config.toml
n_kv_head = 5
norm_eps = 1e-05
batch_tokens = 262144
doc_mask = true
MLP neurons of a small language model. Each row is named by its layer, matrix (up: input weights) and neuron, and shows model dimensions 192-319. Each number is 500 + 50 x the weight over its row's rms, rounded and kept within 0 to 999. Numbers have three digits each.
Before each neuron's rows, "fires on" lists the tokens most often at its 100 highest values on Wikipedia text that the model never trained on.

fires on: ")", ".", "\"", ";"
L9.up1139:505538515512494537519496435431407558579482513402414529408492597531533479418487415540459464499524462507510427447554472509479494574486501518568493490564515564594563482512500537547482620425546484504541441448454597515492435493520505573576471507499509568494422545468525581492420462602560464531564581531449419483473561493552530526545571534474469395588517473468491490466508540584486546489481

fires on: " of", " from", "2", " in", " called"
L9.up18:496547492587576544510561490466411480502498494464486462596502528465561445478512482529439534496503561474441551530587474499528530477460486472478432432480562500433505478366527477556519508509511576587483429594540622494518469508501465449507533519509433502410505483530540549577562475477455495404537475491402535514532599485496568553532518619498347523536545472613436556436431488511460486450536

fires on: " (", "ain", " band", "ond", "ens"
L3.up1180:475455538597504448508418504473500504578504523489565515418540601403502391495506502514522517490551430523491568531490455499461527526555377412409475527550441413490517415544530504512483460524501520488542466585493466552545445599564522453504540519424515474513540419522532509539559526401492509542577499505567496522454588533555510616454481512522519568503544474498491494508485536435589491566436

fires on: " to", " was", " ", " should", " on"
L11.up749:448555472542509578488507612498467524536551491548534580431508547561488496542618520520507569553480471560485616542447485481503518517490572531528517489569549579547551489556485486478439511494359508501699515453410450472493536493594535526498464442571405416482491462544437429496485515475573515552506552464535511545522594449398487499475500541418459552529457465487488459625481490519424385561382

fires on: ".", " in", " of", " from", " well"
L9.up862:556549555544555490587510512438553588513468517443541537574552502472439466503439475490531478453481488413556565473419464508501539480506507482496476452459568543406464590496459550686453529565597499525495471506548508404468496394445435521479545497525605540526433541523542590502512412557484496438501492469535435452521475638527471504529524537586498415446498464515459555437382490509517517426478

fires on: "ity", " she", "He", "ody", "ony", "ury"
L2.up1095:505547476496511529539495456496547450509517397566526451502526548396597527517496462503515529449433426494553463556478497526588517500477467422543518489524378544473498498510476453440468480484470371530544510523456502434565545427502519541521485411571548569489449467526478440486596538499496521445519517541598476511480502460531644524555543540463483508530486408440519490538544561575472483650533

fires on: " "
L9.up428:494518577557507541516516478534468486522458545532537488436470506529497531461537507467483532489448499554539531518414466411517437471487477552590425514566668497468383502417489469518594563561489454444475571441504575612481471549553432516487419438514567509499405457493551493547500476571440468443514425571454503520506470543440570532424462487473494500552450544404416564491571506545545413415462

fires on: " ", " N", " not", " n", " \""
L9.up939:417550522444505445406513545537444361503532463483432550480550503499471533498491425454524526466509570520500482539578445534574459475484631453431497457529477542492507421518545569442504474533575507530515517490489441481525494501543493562489446496486417499521572466459542366398542681501568484464552489515528572592447563571507541519491534466458513577447490505533473534550588487560548492447493

fires on: ".", " −", " ", " t", "1"
L11.up162:507550477462480452490489528522502477540483510541439516465499602538510512528494474519576373516562480496544533526580468608480475461522544472456430555508494527399464498512526569571523517598558466483442561539466483483558464517471570612521488576484383456529451358544449447441449481612451559462490513573495444459487484567534544538595576499461534530509502451523419573447525560483490473531475

fires on: ".", " during", " of", " During", "During", " Original"
L10.up260:510534535462479478422470502567474438430473481483447474463529529514562422472468398561491488514438477519590547420517487494473588564409548557495524614573412449426486451540549519387479523540483512475475514486471437553570484498501509515524484468512492489514528509597550469532569521418556467591394418447548541518549498449526513517478458519470584494527598532544477450477581521588476522577465

fires on: "al", " to", "i", "age"
L3.up912:490531462541456472485583510523441489458454524541488416488515594559492564526535564459488525491478500497486566462583508447480539439488468565441470550496486513574502516508482482475616547486533534488553527564537576528478457516467523351459486377497532502508509538492504421532497643456618415481368495458608511569498471443602471498530424479483546531547486487548513478529667432517578529590539

fires on: " (", "er", "z", " /", " of", "te"
L3.up431:585401505522391523558524554463476541437449506526481521458434425519444459505550579550478520539398456543588507507523511529501480476449433497467463468426497460501528490539541520512595528577505538486372437492525507407455493498523475456441461552555432517540569547434534484512525541500442473541463550475489509511449470484479469515541565507501465545480498511521479464511429489550499612474524

fires on: " ", " and", "-"
L7.up1170:623494486455455532538429420413436483528542466550516494476517475510554506506425506494518477441472494547498459451520395487575609454523497478385529438568464473468556509459511510584515478493532535467476590502480553579433427442514471474502424530488432530429442505452469489530492415535517505543539488404526408435534507513577518439483552460439522431496524402516546537508513534549556510465401

fires on: ",", " and", " –", " to", ":", " in"
L11.up175:475463522531502399493593450533505470539511509432556572595544477484528468448440484499536512465545594557497561466484495505642547545475481572506479506438487388517538549593511428479514668494512531588553414522491505484520485483498525552503481506521530541481463496507477492509431632485537543490466576394564554560578512600522407515497427482470567449473515451524488414542526580543525556549494

fires on: " ", "2", "0", " previous"
L9.up78:400476545642471443439562484512414522564449503437486503386564497513599521571570455617482521526493482523524542494550439487528547545563333584472477587463508471460489495432515529541478530460424506445435543419564414462539576522481505485585506556405597528554421446494480558447508541478510497514405500551553532464515502464502451591450535466490378479490523449510563451463507459466530416569447

fires on: " ", " if", " place", "l", "s", "k"
L2.up543:460593497482563504444516542449571502399566430514417516534487456520517539555544543604521488528592444561499541456440488574527453522513538523452588434517541472590431548512443506402472559474417518523439422468424513440453507468431491525563580463533440482450459501569419573485559433530500380466569457611590482518450478501500436521488491439569499464486481490396445475507491571536552487572517

fires on: ".", "2", " "
L10.up112:472545604556501508496534488490508453487540543405532529579428527460439500508585459474504461446583537509481613571488467462500493492524592527486464525424478452476527437522393473514498537443476556492495428524515520439531539427574439550484463436503522457457511541420449413526514573473495552438524587450512413576523508489480493536575524454564577493489555460567537473446524580467508536424516

fires on: "age", "out", "al", "om", "ers", "ant"
L2.up695:513531561477510540539540552562510496536537532473448503509515377486514546590611518470538507609490505527520473532418527496364581509562422494421506539499523510445539507463558505489466532523532502519457523441592548524453463492386519563545387430497477504580491452491484488514492495490512564557483574558512545484458557494416499482410502414524367473538416424569472436504550509430507579572483

fires on: " ", " ("
L10.up569:433537571472521522458527497460428453519470437476680582363566591502549426463471482524421525450537589479567559571519477474467462436469465541475485409500446462469582473566530484560450457488422489452509433521456477520519568472504657519478489516461507560490572498545549498517508424603593474463496573541517437492555463514521431537522481534518483518490536520494488544516593449500444406548506

fires on: " |", ":", " VH", " del"
L11.up1240:483457541499442545575521467475462534462416512498471581540535516490532517510554506440526475495399575556585492536397506490445452550511552510502482475467498570545550443506503548561460579549563467555488534423521422381486525442450448512539592548477499427605509433520456480498505521527486419444539489459503512566443533474508541504567501478642462602421548523568515480450492499521521517478455

fires on: "tern", "ur", "olk", "ap", "arter", "val"
L2.up1212:566529501618482417457529552517417521443467488592508463507518588608557567499461537528501500616523548497564474468477513503503410485506559503541530511489457559472503541473527516430505500502440460468571503437482498432521492589492486479542456506461535516533515459482442514554499404519567415569529485615508415474611523534554531485517515555511454420537468561462488484611501501415479355544475

fires on: " of", "att", "ro", " Arts", "h", " "
L3.up155:546439562432387522530461509449477447499467528604521485552553444521485465511570480546528493496495420536477368467552483475480535452524674543446511535522418507538487512428502463467524519391526487476460572528567455452542521477536458480533510546557470568587518486550537467513481527564505477522430497498480434473525452490572522537565443560574536460535517494428389429638596538481581472498427

fires on: " ", "1", "–"
L10.up323:522600472485514530468587441496505546526464524496446494433583468561552502555458495465534469502437565436538488487552459447461564595504583517545470421532514527533514562410443509473521510507455492490502485441503527572535563484560530520471485621496529532457495424441401410533461393513464511392563497470454437445474466550480496576466440472442535487547452448438542519445532535526477504493428

fires on: "R", "B", "I", "C", "H", "D"
L3.up1145:586486433568546527487530474519592549550490440517501434571615592532447588426548406451439472453452576449446428630494608575509464520591536490527499482529511503539506557470603382569490549458451450494508419562435443534570440497423475463536538486472487481481497626513606469538498455464553504435476517569480519405387467476554457525493514604619580472558510482455438553473467619470559454517561

fires on: " |", " AUS", " ENG", "=", "G", ":"
L11.up302:538503571558475382547589437508549516352420626582506444520513501529525578583550450554494447523457510501419546503521555608443463522489604441446441531474539497561586439552396530445506459449544481443470569456445432544618451543476477560445483440523519429558408518528567412408493577554485498431502459522506532478493499546448472494508478490539492500474560437530533444448492447461453433493456

fires on: "tern", "ian", "//", "'s"
L2.up644:490475427479428455496468512542460476565501505500563442513527466496508572454520544531455510496511511467445500519469538458544591516535515531539528497367517450533540512452546443551452424474514487486450553530542449578434562462471524465525561482444470462471541419590464483579570473491461474506547445420466501514562515433456464499484540517523492532582577522478452389551458488447473444546469

fires on: ".", ")", "a", ":", "8", "M"
L2.up257:543573551512486527582501474498425620453412520461424472456463553536538552505498523512477467459464476514540502433554566498475454458559495394500465511435501480460490538461626493474518548464467415541465527518440517422586435493565569474605534508430589407467462567479505504510534480473445548404504493477503469451568587504588632587456526525482496437465467519428481501544518540598420432457514

fires on: " ", " G", " Al", " De", " v"
L11.up429:502461558546512439538550508516429501580507484591516537579580499559417466570498555419515528426433548477391499491547380434446498487565481547471557595510531566445469396540506499525443543546440624466461493473529465464376575520516479512516482525458531486529559528458457548505483533536505453378477571517539435559574540428476566500529378473523553412484492538526512546613481490414387525543456

fires on: " and", " or", ",", " =", " except"
L9.up818:470487525458495529558557443449518454455440585484445563632567452502499473543491421520524445496508415452549427445417507488451568487479576525470483428568427571450583591472511546490534507570568559463531579399477490478515504460500469585607469402465443539524465483579484555540473526460554441558488446444514541444455499509462496477542626529503498593526482446618498631446471575492478487408509

fires on: " ", "-year", " years", " Hard", "(s"
L7.up1268:557427430428441436458538428505506435453565485469569447497486539488501415499486509502596558506514654502533513531490460452438484478452488452470496535513464490520568478581455520498458514431439528491442415469433547550480596534498500461441503513377570473486543512453577486550516463509522481522456539485467438498549519508578597548519425485540556491523509531491557439454495545497456594512436

fires on: " end", " same", "th", " finished", "ior", "ree"
L3.up1238:463544555606495507520504515578405583426491509562465561456519486524463509502415480430421557519583532531485480524506486409520568618434541434541526430559493514397560475416487447580506526486524501482479498584455481538477548440491483449547545523531462533523438562473603532555441514462534448499475450394490480509492467409519489591418458480523528409525547492527541413521523550541476463593589

fires on: "'s", " to", " age"
L7.up212:503439455537511543391459419533446519492531547495536434446532413576515519490499441515505540454464476569420520522504410479616481469552575495515528437450514409440550487466484422501523457485405478498461484425366510425418512564531506543476530465480515563474491459612523458489543609478451471533546563427609587482622501510571437519491442449503465478506542463447529459567434567483437476594520

fires on: "0", "–", "tern"
L9.up120:421557558589522458522437468504533462526517478474470509563527380634454432472544504557490473509480541561571516454537536517473507568545445492556520551531514451469398492463588560511484565618507507477514573550542501525538468443498541417557410533434499477499538463522558477446486467579390550526513366539502496489466441536525424436584542433455451491523533457478552500529451552535530524488449

fires on: " c", " T", " W", " P", " Men"
L10.up645:489495551485427548423484561499510455537393552501484520587591510525509433493474507435564484456465534520506520511545456471567470453463483422515424553608529458483550468519528500498534567512490508466525418491554538504468553525512595428429483439512520493455471526566452529513488429435445468458497488519499533485437416496483516454546554527550529540424449522477449492475506485490447621570475

fires on: "born", " ", "2", " to", " –", ":"
L9.up1030:484480537518491440447558442547477429439481583575534575459508516397571520475504517428422501390568494495555610431496565475581430497651553549494484500540482509447501491486459507433616523428577489453442521509576635528511534407494471417484552459457482544466416466503417575532537478523464452523519461513503541574526411498431442448466496557539508461632473509513483497551466526572407549571475

fires on: " to", "–"
L7.up485:546443544474481523469591557504392593510490502502462490468559466536549530444502474441580525467450410507453502428518477496486495525513476496504581408561501554501525494518484495406548570513470495554535553518482451433409567469496461515532594453597536523477479554534496486576543481456426486527514459529578439501528536506417497502500443576551417550506411456462554480468470459501429504502406

fires on: ".", "born", " (", " to", " "
L9.up1277:526462603535484477510530534495489490436417458483418572419503448458493564468598418596539541425562480475545520504560488439591543518476539455491411433490467557507543472358368481499539482431437553522484466537453505535465489499504438474456420496551565555516474473470492443519487570518483499465546499517501528464487471510492501468557411592460569436562449496561429519557468624509529499502507

fires on: " w", " they", " on", " may", " that", " able"
L7.up612:496495583482518499473390439543479447482506545519487526489448427565461559507501513491562508492481383442617539481496531497442566543449554489452489471503544511450532381483548524590518585636498462600410483543477462494525493534543494490519494498544460499453491476541530555603483554399517503501463537549448500553469563480457513480522580546463539520523510534490542574493522416541542495560432